Weights of a small GPT-style language model, trained from scratch on English Wikipedia.
Architecture: no biases in attention or MLP, untied embeddings.
Training: a variant of Adam for these matrices, 131M tokens, 8002 steps.
MLP neurons of a small language model. Each row is named by its layer, matrix (up: input weights) and neuron, and shows model dimensions 64-191. Each number is 500 + 50 x the weight over its row's rms, rounded and kept within 0 to 999. Numbers have three digits each.
Before each neuron's rows, "fires in" lists the words (lower case) most often at its 100 highest values on Wikipedia text that the model never trained on.

fires in: "for", "seen", "both"
L7.up542:388528449491496505591531493563455528496551497553423516551464521528568472501505508564517472460565502464569504539530509594529487516576480531450446413528571455577540487542404523462531473413523496424399418469420504541502477506548373411536558402496569515575523530442484525444496545430506509510504469537514540477429533487514482516508480473491419516532568458418554579452546469432551596469524

fires in: "both", "all", "as", "most", "many"
L7.up240:446474518467534514543562419565495506477547448499480453513477559577526601468484523517535493452520475470490496524543490458452483570576382535567512426531479520551595425600530457581521465405503526573478365572501519505490513421523454449453543384470514411511513588487533500498544554437430577521557468480491575433523459442519495581511571547568445514404565498453532493553535426422539591454437

fires in: "and", "or"
L5.up525:428475514452522587539471531511498535617440513478538347440540544488457548576449488514564536522474408471468481473551454489520573415553539514558603493516512561572529579559426447414475452427468450463543520534486519493515589514567523455481531485556526471561566554518470615468497492480445476499530497454578523476415488557494515495492467477448532481495476411451517551548556412473458524523518

fires in: "and", "or", "to"
L5.up421:425464559529528480511490532437490459555393458535489456426552549509469486531462509517563499510494488453450492503570435390423463466528511422476561492566444532451503559514386501453486450441397434534457578503454522514452585527564517506506502503592510489513538553551380540450540407541409453559543478436524560455562468571483537469471603531479555481521393488434463494492478519523503509447477

fires in: "used", "and", "an", "or", "june", "called"
L3.up744:489478570327547540522555509558516566465563487463508452472510531443429450491448417481507524514542501531570421513555439442489486480553455476490460478490411468572520576530507502555528554504492469575487512488543520411501557544480556413444533472451443506458496586559494541480557453492553451515486427486496552483486495508485502484512492544527426507580574448551502535517604429368477590430588

fires in: "and", "or", "while", "except"
L3.up313:455555529400508522509498569435416565523499431509409529476569527447458484596491524492557556526438492491500483501525478447437566479515469475445431567507471548562548534550467443510421534515441498482491546454425535409472609549500434460526553603591505531508577565481441511448564455500521517456554483493410544593446446520498383499476509476523501512618482519484529572521464504488492527468519

fires in: "two", "three", "a", "four", "both", "for"
L6.up365:503554500446468550496484463536501458466576530514508500520494524562489450503460510483583484446479513579561393427534534506539522531519498583498555448533480496471511616540428599445551375500434486417434455512485552460498576474539455446396477454532523523494481528471601546487469492438536587505593493565461532446568473545503488545551527507545453539517459549535509481483485448422496517498547

fires in: "as", "of", "for", "to", "without", "by"
L8.up138:509518549434474501538546511584514561597430570534536487544456451559498506498445432463493440529496457479451509527422525427486517406489446451460518366527550496532501528591397555433608407480532559511463500502466533589497498412488569444417505450484532505540525484466552511446590454510444521497516442492460518440419492555554411484535450551464476523560534408523491534464511513368530525442543

fires in: "that", "this", "the", "same"
L10.up263:513453479407503469512569452503442490505466475438522576529482529508473430502524537517542458562453476441491525449556467485430451505461426509564490479502554456355490541502558538530497534392562454525528509526521552455511577581466440511449496455428439451549534529479431513539470495566488452468388514509444529538572463498464471484509599458519547535493459550514508383544492478535405404468493

fires in: "to", "for", "in", "against", "with"
L7.up121:534525512499441505444568510532545462550507582498535446553408557487484511428397558459428545547408410475511517481485547580462420549536488466485488484581490557525508510549490675444547476520408457505509598540498462446519488547514552449478461494476513409538523552505494550496493525523471554493424586462387434507489495478464440451555521512445562542552448502509461524530577413477390476430517

fires in: "on", "for", "of", "von", "colemon"
L2.up686:450504531448562468534439531446520459420558473536499530510535480519547502609414547555408513530475474560435427520561579548478522516444442529559520513614460549477495503468441443526479485544561362608506494436544535508441533541534464471490462564460517508523521485467428567492443560424405583455499505502520526495448550592470416501521494488499517484465518488549546538604457609480472525476516

fires in: "the", "goals", "member", "team", "final"
L2.up680:483486452502421440527476412486446489527530486450598489492494551548509515415435507425432529491442439491496514449522471595460524486523438555471458464587546464564516476514668524481552494498478512495556652573510473513508478577489526509512434479485442472472570563476536497567441464490489487629601437514591530430424447585519434468550495574462512564469501509476492431476524547399554450478498

fires in: "to", "for", "from", "against"
L7.up202:450509471532454444511391506511546484584515542554513423480501536487513553490393483487467464522507490473499481452512568518425552469590519478570491458600585506503394524458420524453547432425410554527425516487513581588507561496534507473434485464559510548548599512522506595401538538481468514485449540566420480546562504552448485471594534568580548504553483488528492549477453443373454556510485

fires in: "as", "córdoba", "de", "abdul", "janeiro"
L5.up307:460609518486511464476445450513486526527533504469494492517596540494428538524481489504449485484526533513521502526390566423497524565566454537502436435561507527538417560498501474505477600580450594507537479560482494473579577406538470397565454444531444534589535618491518523520523465475426528516549445485452569463469470430411375488506571500535493513642544478522460482537458453471563516523468

fires in: "on", "in", "from", "for"
L3.up11:463485576450471489522519451497485520445526418529525523530469518435545557578500431466543480478486442504557441553474509554460555443477506518492576581521385498579558535487491443491555451555511346482540495429491466526465432501546473398491438448510594533437529529479497491495539501439486550516524516519434497496448593431434508585426495535484444536470572441423519519545532493439440572498462

fires in: "to", "for", "against", "the", "with"
L10.up659:479546491528448410486521502496507463483514559439508512473480595572432490491416587507449403506371508477536524455595470578436511579599475469505501438551537566443527588520504526485516506585453591554464543542476492467496452534532583466449464470565457425562548467443545573427547492548497558440494469479475488542545496541451481511443424526489521569586483412458518518492533481480453476432539

fires in: "in", "from", "of", "to"
L7.up441:468519428560496570453412455558608480512479542550595457531391551513515515547465474487403518527487490546541556479419455505485563432604508471577494539574455507567520524566432515527551472502440416471492531460378463505510496490516452441492458447525521452564524504538393609431519476544448601485457526443389405597409532453455492538582568508518452488470465486571397576523511443456502529521520